Weights of a small transformer language model.
Size: 18 layers, width 256, 8 heads of 64 (4 for keys and values), MLP 256 SwiGLU, vocabulary 4096, 12.7M parameters.
MLP neurons of a small language model. Each row is named by its layer, matrix (gate and up: input weights) and neuron, and shows model dimensions 0-191. Each number is 500 + 50 x the weight over its row's rms, rounded and kept within 0 to 999. Numbers have three digits each. A neuron's up and down rows have the sign that makes its largest values positive.
After each neuron's rows, "fires on" lists the tokens most often at its 100 highest values on Wikipedia text that the model never trained on.

L5.gate75:439553475530390464445423563480469520520430488554530459530410466446500531539508511582480495503556443395558497488421444548494516534530538507530563448532547497508482553562502447474461584528550400489599494424413548499512477550465528549539536540467489545542513541440430523521522516406449575448424572444521400538463518410518533517440627543504541421459548494560500509481568480505442504553544550492432455512497386501531519490541510481475436506537603461526527589426450530590459444426490518509404448452524504555425579503518538542538523569508508443405527579486504448384436483523443522431
L5.up75:558417505498509476449456542469453437501384452513506553584549400417466511504528490498553471549506482480455381522525438562531539524510584559487602477456537598497522564561447459440362451479530506481627532472381536489513487436431467495536428502469506565571428443470443482490455477446540571556430510474486456565514482536538560498449458429508437422471522491469395510458450506572515542479549487504491514478451453558482484524467557567457519479466504456552509569507496528676532419498430445482484508455504561414408566478448573468496554608497522520554518576527473494474530478459584585555
fires on: "sub", "pro", "Sub", "Co", "super"

L13.gate129:586488463515390541512515451609584448504535599432402521551470433488508519570530498443509464441482499503503516441433473472549559552513507513561476485487417595541491486479566499488596425496454454443464511500469530542510544487618529481559555516473506508494478525502515446475507484479490491511528531580447486407440486496421479571479534462468448523578504478485437512500440521557406516447533576483441549455488549538422518426469490500467438520447556521562515609453469466468486468524472526513365525430519465545510512577467503486481492518582465481588579465528541411503473482467412483475
L13.up129:483461484581480408494500504533531478506578492568561517512453385515476533466473577440449541561488408587433440503441525491500491469534427552464417428467485521466469470505523509475454481477492466468434421381500488473529538543541537535542484502520424442585526404541489544555492487491468414407528485553431505492550499462483512405548447529469430499527497410463470565421553528468428558672579580539472491520418472522577480465478553541473537442447458571485541559521471488474403501543556462485601528557489521497578560469509647584489497377489497444525422579471469480552539478594518462474
fires on: "c", "pl", "bl", "ed ", "Bl"

L4.gate159:583480560452582439509450513551519570454491564511643526538615452439483506499529479431579461460505464490475555508506454499476524506594503463459497539473516589392445492388484438555580509513527462520445382564457500559604438531568473592532476487576442517512584453535488440492533496462507500473516512502444444523519495532524535489555425500495481472593410452503486544503466489584539459470507545394519665512560535492479523405441518526515515500462483500462438512497550534471515660507500521543513550528539452500583478538456466474461493502372486537451466536518551534491497494417502471578
L4.up159:519440510560529478534469551505577549432482544470448486520512521561469556494622464374631503512466403423416495557449527429476553426588460477466539473567472444515438493457508499549476551474528398494549426565526534527469396550488557466483433471578516459577502434494554446473582524486516480522428503384435433474443570477605507464396527426474457517495521501531490467402422485499570523377551501533602501539505458546480518557452542472484514512457492480492452537496551548366463546539457531582535499556502552537580473520496513480528406523484565586459487503453491525501518472345559481545
fires on: "film ", "single ", "song ", "track ", "Mod"

L13.gate181:476454495515425578603558419446510482418512475495491440573463578520540493504473490479491454559525482544550474434525526564521551527528548384564494536552445486497474495557657457416477502508460577425474430481454598492509468519563491571573565568541515522476537464528486522469485534536439512467418471523530494460448557531493474464582477464498458495428491570539465543438467470559479506458430486500548473575554462643540509516477514514443583541463574464614581502469536557523453365510419540524533451493522493539609573477427517487514378642492430506483488503559498543481522464506393486522
L13.up181:454533526470452462471513522489446443506531490627626376492526491502461457490515517460553396539510464589523495508436435464569515507488511534541605478527476510435590565462514478384487576500459457541509525550507464608457497491411511524517511540541552583523499441401461482518535534452381502536599543543510444569460446520505474504469437495539392464409442567472463470448581533498500594491396485459447431482478448562395510443487537458575503420484513501533456493535518560520518488524465514495490548452499460469523519532523375492567463538442440449494531552615460523555569485496500523459
fires on: "S", "L", "l", "R"

L2.gate247:508356448586481484525488523575516531500472499553510592528430400460534603555471494515538452482609518624489467450453550438458497511496497465510570500547473455509463570445550540477504508477532465460511461475457509559574502525503396517437505552429502554384404616583458434521463573552373489516421477524487474493500493501415461484564542505434483503508481495605489455552478478521497540428465538475502602521532555476537517528447376468435513466504519486501426490488587539469461462582474522513494571524493486506466445442425547526472414534514544424440478461490539556440497476527476475489
L2.up247:499435491427495422503466479504561477505599488514460492459474518458493490539517523490476509532526487556447535538568524387376523540375572481423517514492465465541516503444568485552488465553473526475494520430407572402495499490588488437498405626524536443479517506543414583475513584473481505566550441509506552475508470545484493493526396505521518523456444508470528567481518533511414435505475514393505625547506478513480563567464506570591500491414495467509490430522494480501542537541567411526485560499482546494420484553474537443513484475403489508352496502507612501455491513538537415471
fires on: "Reg", "opp", "Un", "Rac", "anta ", "tri"

L3.gate215:567551477468429410464440555490490487501481466576448441587532575496535484411451557469483447491527461502480591609522493511513568544476502557482504487417405533526488554431529481456485471519551425465599492592387495532502537568542537485505562532518513485488529422557518510471540493516478488547493383457560466511490482503445593517528529436541384460583541516399586578534503465455572472432540628535498488573593516535493500520551420519492467504460541469481526504501458457482535488471474462479499467537518657526519509566552572409551476591508496479471533506525503457493482493460423455556
L3.up215:567513577471440542452473512509563429608428518552485440609537432487540520573488522457477458460538483477527621530514633491447483520560506529517542544501529512601553630466470448520614492519541537448553476532476494550421531579418541516427469565584436517520495493317458509489476579473507463624445357503567588513564535494506524433501528481607526439433481524418540516543494455494548470548446580560569557530533453429491499494487484527505490590461538372505479496592536479519465497535440450549468561535564471421484535466487488410446506483530517472490482469492508544506433444449443479498
fires on: "Bar", "London", "bar", "Gall"

L5.gate8:511513398514486509535536506569550518455601499521573517485529484461503485510505447525383518523515469480468428378470514504450459470489533504495469537413537488538471528675524558599507477495560557445578504462544460604484552539442550558522444532387586558479480539512504544518556452559379429499499602455529559577650553501474478504536547483481481520437505435594492519552538428516515528532547455477453531405430434475410600512451483514419471483444571566459540572466511542602508521447430586456454603457500470550481452513488431421484454486465535455475500469525563442481469522484405497413
L5.up8:432497481434480580452532517532508452428497474514482442471433449626540506506550540533406440551566512436566477539431523439466442558415559556501521486514499516674459493555564456516518517494514532508513493499520522515453562475429483460534456472493452476531594519547436448528524507505551489530515567455579540521390471464507407512435475543471478468504594446502488469551478449588597564516388513511484480514543528538507416499409467468535499506443529483458573483413486508522466519395476495542434420532513449507434481505473399385511413444560467446498432515574442611529510465506479453544
fires on: "until ", "str", "died ", "before ", "since ", "- "

L8.gate43:444618521521487484569522499426474488602530595395450520506594545512500456556468499497528570452516531492529516488563604547478579550392477454528518455398484589471438458456520502403538477487469427512486481457407495587517493482554482475526479500476551529521524510595534477591534491572523496473507477444483510532484495496462597479549591505454366465579510444495491434417579514452520575494489585601525524560640438553462547517468476561509458472425524544552490570493462423441502621440494565438450494444503516556514374532443525472496475449535505438448557505492450481527538530540491456538
L8.up43:500478454442479449453595530490452552563484605497573554585528565443459446509391532484495511480458480496500643631567541364478544471447467492476564467498502574522558486410476535557482454411514397463418567519419575502461507422487519482447548414437509545534498466516537502501525520517523499408475459525513504590522502440489546493497467526424421467493576443558562449467530464546551528518499439502547531516489502528565549543396516535412587443412465440434468506538490472485540555460538522477474511507500502497462464545439573478464535385579504489511450418522451516517506493555462405466
fires on: ": ", "al ", "Star ", "Mad", "upon ", "a "

L8.gate221:510503375627493491498476438388478456528431457526439493519522544544503519521556489525504450469497465504524474565529496423583439569469509480560512524537633519405562488371507488476567567622501537558580470445497444475472544556509498464463481473515444557491577530469469388430468497474460602524454470640499519489489538539349495500530580521548492536456472519432394511432503572455422457543462594578485526445457521494548597615520509581514407502489522478496560446528603438562411439536446525495527480473521521542448542490478499494516490553515489587544497493575469505529497529513556575438
L8.up221:513524472520462508402514478512493542563539463540486548507499440477471528543462526466492444542560514511521452459569446501563489517504585495562465542531551507424526489541575503520508463457503535596547457525441434467465480497599525409476482533555507511453502594392518517438469587499500576581549380500500536330551502455417515548480525532499542445434569538502441469482424502492428475437476523566511371479539505509619531525514460534482474523592553460518483533541613502431386485574467583623521421598591573474495620529466394507532480526539542576512458451444477521514576455540587530548
fires on: "is ", "ra", "fied ", "ited ", "c"

L14.gate48:475533512468565503613455460453473437439517590531567426479628558505514445425448451543548547524473472528508501632621522596404456546451493520473554519507559530491453460528577515482563512412541567530509373461571631474502506572446554504484555582487430443589495533512487497565490483507496436552579453542519506591516547511516503396526468422517581514536586484467518529590526479523453576491465598439516498433536546494531485574490386475532492492524433557452522469512536505559386559500476476521416410561416544564498487505466545577512490540499547521599491506556510525447577462422478604472
L14.up48:471465457453503458523484507430485473460455447534465412475513464516561550523397518496532485529511465480430449521412438560522389501551520493492418416445541519568511436557447478455547463502418426517524494574466571541452482434528516544526544580422442486490418485453462472469485491453561513489392539475495453485558431503492543426472500372538491417546466567595431507437555429481535407529411487494499633434491408509442520544527509445515555423461519528479418489423505530475595594484453489553434552586417517434544456437548492386486422504499454503475535561417476531589554507547526481551
fires on: "S", "s", "Th"

L9.gate128:483511477453419573484516521465510476484544449476587568509500578537533560486414484504548430499502482493520515530427543526523493544513472446496500542491612449567547541610502564453424506476524490527541575480463435556403486417562503493499424541469528526523529469489576547554591513524509477386440455440436601476427400504480457533547489502465395612494491497495534480518518443571518525484394544569456460479474497550491548478511520500511423532497574541555507599451644539535510540537478524487469453549533412442408522610461492519560502557509473490573465496579467597512493488489577472569
L9.up128:500495401441433421487564538452480514490462451500563508503538534530518539549523492472508541476539419517578501557398493434557504486438537542471400474452623358512513577529441428457487537528508397516494602625504529527520510556459502559595426567507491483615467607472468486619529610507566487507459550513582454678571463470565475483482480507486500478486533536527453453504481445579549534494486478461447518494561497516475524511463559437444462485515590522494445519449467504505483509477528505462403397532461415516369410519516501532525525468418546492475509470553539489425377489469518490537
fires on: "until ", "by ", "died ", "if", "ft ", "in "

L8.gate194:390550453531458429462475464529525461571529516433586471521502446563556492514493534515508452488475516385570534456478552543489537530499493509468486474553536534623588464586451475511521548471435414486485570490524550474527567492403469471528602438453521499598490472445521564506521451527473399495406524510485524458489417508482491518505551459437467448524510536462499562458580489499556593492402524480447507466476540416572541566539498413480507623483493483565541476464454432425410583491505383389404623588479573483434595492426443525514509540570465499499540469555550566515535454561441541489
L8.up194:397593539508491587609417462544530556597458502476453413473547459530428499509578493474528463546415478509515460509568498553575550563454408480505437500516559529407540539535535455572488535479520523469461490516564535577431473494521478454477478484491553475455454525474548482452427454523477495625482512498546526467563468491442583492479556431549516501475415443420520539520513515498605522529478557547525514505499459471469462461474502489497440531536423476517480415472428438508532483525525593528448584520447477436498515537494497567416553505420398536505478467342573434517508511474479544434
fires on: "th ", "ks ", "es ", "ke ", "ed ", "ard "

L13.gate114:458636437443563461544543468543562520526493480493409528499692532402495643402522443482533606494471531470508496471456610496537489593484508535540484522425477477536466588552564452485583465451531490494522541552573541494440540522492489576464492487505391605474513559549505476495527488542602524448521453531499525460523603579601515434505547457568464539464398522549547532571554536408497442416490513452398511594568516549517559542549502554519486500465435500452454475471483491394521474529467387575471535551439540436479539526465482492480494476451485563543479513462494500529525544551546510519
L13.up114:534466466577512418449564521541520473531444461503491487494467455501452547498523463549582513559494358534541505450590523541499492453470606612486496472535534515480446522523500476524531511550421651382531495462493461484439518538483441471491446515435464491493506424470550501553474461458489503477514413566565476540621606523463554488500544466504560497495520580602448482430527513563435520513501472495536556485540531604508429542535558473453500470517500454586584498564531505557465347448505458505494536494476523512483587519546573480510558540552563538475515531485528483405447514475414457435
fires on: "D", "P", "to ", "- ", "& ", ": "

L9.gate72:516495456563511517502429471480424535419535499483515479431519473507454496567540528507515497535505519500579505478496490580519511539548504471548534398500448457606389500523468569595477558546495453463495455452520493566554500479462477558544500559523523406499526537472508542484520500463591515522488451516472422597606542560427553472393496436458470411447393600620428482447585582484508501593441521478470495559469534506458475482577464572486558482414555556534455477491521533529529434552466546502452567456517505539486475511496436473501538505478465626465483564509597534532451552519538526437
L9.up72:361488463473489469498480456476477453551481416417501415505519459544495437490523472543428497480559472507499630466587493527570482488498554472469541471559460507526482528441472527498490517533523446470565442525479467524523546493457428449428527555573477522459513456409429505478558485477452559520523495457574521478508546530478455537584498445548513431530553431537500423536626485416443493503404503543458374510493423574404484525552489572466549455578591495521574573468570483476640457378537499494502513451557476524482462527472404486481484581513487438489469500586521452485481510511516551519
fires on: "er ", "an ", "ian ", "o ", "with ", "k "

L14.gate245:481438575479452507489501508414580442477580419522589493508432365499511507448506465507458511460539544607456440575459437481446495454460483525556508547519472597531426416401585554467516457517532431344542409491578444488534471432492524564585600570465497502469518558531427614520507558442527424503555471562457536567545458547496502535495521503572551516483473483461450444526503539511502443481526473495574446513472447547472472561521420486496444431484439526582536546431586481493549527543438442549442498516508558483502512512487427460507467512415519452494570506557435466515434438532456446525
L14.up245:432487507527484441457481453455526521508465398502559480519457451476457550531451551540479478514543464596505513514339512524540520494547518481522470570428380523491468504496446554488501438589503516512489506482525569438455468458571570597448497557492450453527428463481568541475529442467440559484467556482591474510643523437495598451487470498460465459419462592495539364500529579505508516526600541547491451445463419577476431576533532499590559462511535508513529557544465514553467401560506473476437473519503601482543556462458472447532502617568406515586520392579480490557431482480527500519
fires on: "dr", "Cr", "ocr", "h", "cr", "Dr"

L14.gate98:614440464433439499578490575470566624412452462410554506398400438505551459473458483538487578520515492564494369549482611538529482578554501508444499535505573469506514499490515491462493483369453527499523436451533574492528510437547506520539449421525540492494472523430588553607435501480489522509443552471534404492536534504513438526487450494521535423562541459592568490487495521489431512629462479509579533499526458441589483507452521490440504464514576457498521451443432514498524401614521511516533540411484539602534444494417465507537578404471498527536424545495392547515490515467517556496
L14.up98:497394493406471515590442532441579458409465459567553442538492535533539483527487454522536570453591410512499471505554487481429482534470559572510601565472525520541473475479525541431595533473566563538461417465527510602478472538540532475507460448422613517525485465377410513494520445553462467526585534518455473500499481534479563506507498537521515504557475521467432412487487579604439514511454438393546474498487452569435521468450498444502535542497548454480437522527439437429458466459554564501550497461521508521510606504569448514492594482485555474382564553444505533430568498461555488477
fires on: "ic", "ph", "dis", "enc", "r", "Act"

L2.gate74:472465433501545559544404544576465485514516509472386393484409454541536444412472548486560490464624490495477528558518502481400414520434436465447553558437524503480474445628488474531392484429482496456500550430493492519460523498543529535554579469582544455444479498494499509482488480457509470569494559499486604490459566414526522506501528558545535500475375474393525508521468553629576538589544461554535511527477405406530488582416562496490458453477412612437499402506554488470511476584498430522485494479494463475469498522442471526529485518484526532518517562433533489557513469591449543419
L2.up74:539554432512619430529558463495468539403517515530450497527405487535446542512470396513471494481458508437563553515529539452510518474481494626433468574447564471496478510513495489472427556448512464491499545439535459512455486532511368481464491495427463393522421468480479461465475451529536460530527538603446504432577465605484520521481495429556558553514518528473479536421517571559452539641552461487570552497476569521442537504460537496532493514485469569474488500489571505492479489574478611516504509540434522449525478542508527461475516445465483535424635569418507606475431520539383552433
fires on: "bor", "Gen", "als", "Dev", "yr", "Ul"

L13.gate60:437525484537450505497498483470535583609475444557572448551496477530515453451479451478572444524521543500491479461438492597510468461455442513539356449551433507481529452487570414526484508511417491513507505456397553453478432500614543587485441477483419411467461390564516487511417536537477480466535554510417475478559558438423431514433509391555471498529499491578425544401518509599475509523444506510492520494571487552467590590558450472561510523505604491478551583516428518446501489498517531558544540535507601517556540460523417564495394511410517476468451480553460517613509424535592472422
L13.up60:510517488532502452500477488481549476503476552602522495582479504510495419430454454592481598400557604500445495421439522457488484456491504447544516565555478543551512554479519477553533546514541462462627496503450476439472448436465512522450507499430532547444540458437578538492544500389433512558449507567474503568475523455512546499516537373482524595503464462500501441411404464534539520554451536572456437472573511480491509448503496509548638451496435470387474477481518463473423564487521442532486389479575614602493501476485453438540466464522526481477437514545486563535617475475431545491
fires on: "th", "t", "l", "re", "ext", "L"

L14.gate220:493589499512584578541524518451519465470560532518481493499535453512534492489555557548574515470495562497373345521456548532466477517635457403439384530485526536532527434520582457455485405481542513516452353517516562571487541438569520483567524454524389484579553485517461464473451516514503582555557426571482543519451507467465504381592457449583523504528489444520537544509528496513369489547478610494489560523485447525582523553480450545491483461496496531528422567456576520497512547546420505499519488510513496530544532482439505540523534451480570542521462512547612472491402508527583461541
L14.up220:491551545574561494557479514470487501500470453570497469485454495635545526493462521522483459473567467607369477515528549538476425488508485574372441504533557484481467468430472557463505473499477576388480486445526450532542495509512572479557540507438560467560519525495479456498402533458573433480486444534437421570523486467553490625543488499523612534510482481493620421545488459560521465530548531539500438493589510501497487515476459550440501399476577565435518537541550587459511425512518457538460534450489471402513576557473495535486504467548427414518460558435552441577502513502549571528
fires on: "s", "S", "it", "| ", "D", "ow"

L3.gate174:423497479470572472478572480518503459443482505513517479468500518529479491481428543550589483505511451436483543561447470515541537584524531440456559490454455479575533498529482455433528542447581449515615512536459477491483488463520483506495523467536464525429458432438468442581477508438569428569490484572465477524545527407480528435528479488461409499458567536497467460447494570508406490468506527516464491522592446558584592482583508490512391501537501540523507500472607490450587440622497393478523451514506418395503501516482517553557471511467382499510570498622440577704477537449507564516
L3.up174:461534467531568447394511512550475516488543594468508567445511422446484527547526517554499523409460428416459467436374469526443434508575506429502538529479462532487505395399476585524513550509405470496493481455577430575589436488456589541405444405413537433474480483536558479479487488486508484442395595464517453413539588433511515488472590478457514477476490529499493525492527537431517484444522566422471529405438474386494538440495456512518557408493528511518508465437449553495424578520459539549538472530469486465559455464491505530459325531535538472497463516511475411542491507495433498597
fires on: "th ", "second ", "0 ", "last ", "third ", "Can"

L12.gate29:561497424552599458509564418407501476566513571497500490487551547520473484502403468514457586511517490437463565574526590438509438515435544515584420518488441452552452543378452464517522450500507426476457517519552448426498503558526490477514466586447494420512503539513425425553491523504437487498479553530505516546569501534441566425360632495429520602470455462511435458490546469456565426493499469576472417557538468525530434564583537552500452408461478545519527573410534474511502471476516536477472579436484451506523536544452475431508552498466463579588523499539591500594474559534504532494
L12.up29:527517494484517516534507525487556468577495489452428488610543534455513500515507483431491450545504476500464450537460558557561446418455457588432478458526506392569450452447540633499513505445524518434501545543510421458511457453617503519376544473450511568526495483537533532475454428506458502453579493455546520571530629494454467435445599462446484559433452460464580447529494524489501512535447482546509494506600524514535482561468542501466535463485504504477486531535464474554584393477500466414367625516522587502485519440422511583431526494533554528536417427547589441581524518429550515596
fires on: ", ", "|---|---|---|---|---|---|", "; "

L4.gate231:508464505520533462431471521564446446519523557521560477432411423395437557547517479486360503415515404479445567436499439540476580542488492439525507519478565450449481507566551544424517530451489437465497501488458554502452449490554503445470521559509466493499466549437546530553457521524459508493462387520475504429558565389503557516507518492439510502506523481542487525451445591594435547422401489528588530482421475460482539573507380476537479534480538442494406548451517470492602443507479525527394447456452513472573549490516574577468586551479467493537491575464519477408389495472546509579
L4.up231:432457479438519447460523592574539421541487570460503503505457451524476525498469634478437454493487445499446491406570433486538629529459562433569485551428583531462487495552518446443489523496492475493586496517447502504520527455524515395496450574540502461498459576408534511618527458507448502481484379511441531417513522398550518487452503581499515497523478560544476480440474560535430611450476414557592485510429500488481526502490394439503499495492503464518417538460513540587568408474402545580448435477523562521592526552491503515463513523493454571521511555525474550475472491471495522561
fires on: "co", "Co"

L3.gate160:437532577521575514464442617578578472503425541547505626539617563512563454424456452501511490432527462502475461479400503495482567487594497484564519511422462529530486479517623556435512445496481491457501524551370487464469544567487540437489465585514485495423490521562574581470590507488415529503448380439522489522450538491466455514527527470522415415506516540400466490492510499495508526483538589577524560486549480508526513428484539552489498591439503533579476617474500490514475486519498484451467444496537481499490536538496562452495451480510506464523530541602486517541494466510559567559
L3.up160:523543429483441382478469519457504422527509521484494475505420468515463509518489504524557488481482536448530387603530490518480523507475471524588563513468475428423489488495495482424471522461476557556510493519527421421464422485462501535489474587502405492524528541467523484496519520504487578449529475557444557487517515562528473481526488548509548479527474408424501534470432473432466564467421427600556435504482466571480430499503471565536518512410444453557523483578487432419503461420488433487547488462565500531493506421560469564438660494464458559476495474466528466539417449474483584370
fires on: "pri", "Pri", "Studi", "Bri", "bi", "Bi"

L2.gate34:513555561558452429455538509515421500462518551506432565561453514576549441568609497531519414502474528474474477490563515455511558496459460474486416415522475559462524529471524417415431430592458492482614636555509544442541489476440490468570562522513499431472506497411408366598522582611499534533528423497444371516480506504434422559489598516453503451496473441494457519560496488524557582523463603495419461523421513526427537527521487475467490528505483478422534472526516462509529418453440496511511508499530562522514463467497497475505479522530535421431412487462475457443477534576460494512
L2.up34:429482418514543473452471433500499561412524489502537552436471354500595520494525577505525416466538545605476518477552545454514497482505526421564509489542516443509485403555515520569526500386486534463598443470501509500512532478535512498473499528457451483527465514470526519449499415497495477475500649507507336428485499445533505588478535479521480487480392495474549592495454594516548555557650512577538492416539491561515437478424512489441505477546495452493448484564549487543407409574498566486545484460505525474649487462478436486431483447525545552491509466522516483655570505525583508438
fires on: "c", "C", "ates"

L3.gate205:585537479609542504359465508530565575462523492511505471557581598482421487557457559476470519546465504588463480457525470484465466476601511452577484425544452560470542497479499459544476574519427483464369575519480603553620455475583542479437506452522543599464561561521518444477533503549465453548472439574335511445500539439441506498525484445519410502514509466545439495428526465467420498540558516470502554480497533561452509515460603602503482416472511463564452498392529482495461559586562539497395512490517501509498443453539522499476484444446441530458376467477452424537520489534555524484
L3.up205:520494523543409557505405474552607450458439503517446492589553515548531547491482536537506510431510524640389474443498507503489465415567477453547538426477488509478493423507470433498458409444476599489486461481520511573581428489507577457462536495502499486457525554496561490437492439457513556546478528519548486517510515536487544429507524464536486444456513564506467488474501549418367474375533533506511590525503509464500505484517541498458462461496475510470387484482550537520362572508485489482480482494605485473591464479480535418573490558562549547464484438490462537449501465547560501352
fires on: "/ ", "song ", "name ", "album ", "single "

L6.gate180:449586408522439504500371446581481518519521471482503496459370529585510510386469527523602493494539538551539547519538587581549553552453538487522526543436591430540567499437494574517508517432559493541565393539484560496544496567506435575539581510452402550482403533502482498379448476540486439606493506525516511446510584520476470559461532495504434501490421481538503545531539451528441475472487462536500517456436505367514496453591499472574441552482529553596449540449489427467449479477526505476514554509468456527516504519455461589467493501515451568468510555543534493572505464514485475527
L6.up180:494543502593436437491431522506446539445433498465502480422482507536494546529538364507581452481422435458634553544537597584541486562490536553555515543493441475436455462502574511533498526378489497562471588589550512526539495445500445498586450412490504444459550488530409514392466558536512439501466596602611412495510462504491567407372503451534473519478441474547552589445515541490589424592476463568512486459474440622508398527555540499493523536445482512508496502447491504531495517434527477531552492582476595432487521414532495443500548482415512490411475550550535484502584505496447484489
fires on: "th "

L3.gate113:622478484526449441522501559612537474507538484497451584544472377408346428529566601525462485492479564497429466461471492410457455487491623490531594543503467494502563526550433561483517514406523430499437576470447452490518480475499538518517547569490603501600515506507471476563515420531502544421473510494591525445464432490486530496549529524523540468491517472488481493461429525452460416529554527583539485605497497594530549556456550497496535419470530560549506495584543462435496591428423557467441513443520461556480499485477552510379608582532550478498525503479465481470488472442500427503
L3.up113:528538546403447502483524536496486525513456433466484489571529416574495478495473518503483451570588482424439490512495530563421505634466505576482498607492445547514458577582421489497552483604520485565535482473435432500483475514483518528577512546499494501489408602446521534501412490514575474522479403437528586487593494433407442546449459566564478468466492616438555371487485490469534470563550596491489478524567491505468508446481510470460461506540471519500477564378573491535555443471428407439575511463510437576395575546491510451524550530529604506542559541522434557512433441406556421505
fires on: "por", "Bar", "Far", "Por", "Gall", "ber"

L10.gate131:501573619489568491514437548465493484495562507470424532508516530538480515495424457453537456540565497589493539502521469581472523457515390405526479525489514536424578457460624460490511430545575502548571428485537550631440520617543511529516425537520488547546559548591431420558516556550544453554434388574430556453483595488512545471583585498441432521511463467542447512509527501502449553500484508461511527543540582625417436478499533528561384441548459509527491639446567514433475512527417456509542496506507466499529441488608452530644459483485484483534518511541455498529409456450503431509
L10.up131:477522508551545464473531471488421554633543550537523440571535532545487522540531543455487454532533475483500600513472545494502525480492434420574558562510452549446520455475495504447480492401499538465561410543463593504548443512472485456468491450451464567503470546445552434479520557522517581509502529514507503494508438572374587560515507387354555484548451528429548460489572549641518536600380458519425535558491561543421548493474525587482469441418503505506575528585570527487548465469501524513612522577574490512508599505428501529540485447534493472511466479440480500520419478433499438476
fires on: "| ", "= ", "Star ", ": ", "ory "

L10.gate191:400510588588423433457449396536486483557522505528590465574509499569543464529510499512479510579517500501430425526555526529481515525520500531561552449549540527527542525579439502479469515553555422404600466594517478492476465413500468555438567554518511543542529451494448474469500479577630536488488513539463404580487539589459455579563555414494404528474488433528531444499546564563475558526484527446570557442555430513478603526563447580394470521502525530562505523515519486401469517480508505521556514490517515483541529536540495408546492604426532462494510534508537490508485516597527557508
L10.up191:511508546498453388401450491539512566545534514513478557486515549489480476529508523566470526517438531478551478480488539505533437500429489529528544459571522498486546595548473525583408554557614467497562528522550425458565485420468489487529517553542508587543504650489539531469548574581500602547501501449520435511501486513468529483543591441521486517419469474594424510558504532465490533481532464481562534429539483440465485533540538496497454457611535506537514604506522547484615559477566392533550556533491516529524496485521534380518447564469462507629457409494490496380423508495379497511
fires on: "er ", "y ", "by ", "with ", "ment ", "ine "

L6.gate1:426531561458487492591554452448569479513543471539450570499480406523458561446517529547493614450514413450496573470423524459537435398454470573467508459535486474409559492565436464536452478512493430437427538540524549466582448563576514462472566521509541491589570524509400498477654604585501469498530554517441512464451502441452557482532486593543386604538424446443522437600454450496421587512503430496507444512587504531409518518554490559462578450480497497519505466511456465479459543477528470457483487454474427500533503509537539523578468490496524437446545550472581434520571533501418493504
L6.up1:507471538455617532561463484497544467546446452479487558506563499520520514419538527516495491486522479452530487493424537477548459452505396534478567452499493490452542538566541525480465551461540445460574491519559504463412486550419477438501490609437462524496508517510477421518510478501639498519539522510504449442497521562481493511552496449587491472486455499480519547514388517554427460569523502478611520507504484554431545418445527514503411390453416502472606479606622453573529459516520442385523437522501488491365498474462577548501544537533521501388554465505609528479533479504504510313
fires on: "pres", "one ", "ology ", "study ", "us"

L4.gate47:452492527494580521504522561475487490493484528543553460436563468423482531443458491507598562534433473521458503500516568473504573496489467507567550459499517511605632574440466567442477441388596503492537563547348491485478482559525474557570520485551567530507434577533491398497512482525455584539570486531454535521532464562443485463487378506508533479501494480552528483518506469480615531465541486576539466489406450541476505541433481471488496550579554511591446540574515471505583526443477516539579527520503536485374475518509516570432510467541503559504423506572471492571462530535438572480
L4.up47:429555455466517477454448462462454512503574470528448486489560507490450540408407568526480487508505495447535434498542581500526568510447516476508495460516458525530504499517563503416538543401603446564420533511390525459525514528489480533454466454490565531447533546557366501480426539509478548544506497555448489478419403472468487463456436587451464450513485499611554488532586564532515465466549536444372462506496511470441513560499519351485404460462500583449552641478573483505515530445422474440546455515462503484502479489463499436527398565516452501504492582599552542567525523538554546541
fires on: "F", "Jr", "au", "adel", "st ", "Moh"

L8.gate113:553531480563520521504506516398531489432527536504560598499530530560509517439538491483507518485369458432499437471416473445535480414508483512503415574515407392540465516482507498483448473517406358453445543473540493526570535545516543605557537489451385439521489520552456512473506471530515455512558523397416486568511464536494530378530506515480492437510536435558505583441558417603488425386561489471518517569526448535533487537522411522516540501438419583500455466480459475477578581505511508527384531556453508500489482530483581563458555520539484553486534595559603490481538468543492505442
L8.up113:525470481481490537478550518429531568471492432551578449491509550527486430467506452446545459503466455480520519496387478495527495435467485527523484555644353477499561492494525531577504467517476392419518551527599454560607444515553460507576556436458422502568453485555490569432439474554410439465485551495486482449505551478518466470411505555364446520545543476578543516488492480481501504417455563435590583521533565520540493508487529527504556515493468494487418500494470446501551481487539549529393489553428488504531548499513456571426609540576451420442413431555576453422507502439516469476
fires on: "; ", "(", ", ", ": ", "\", "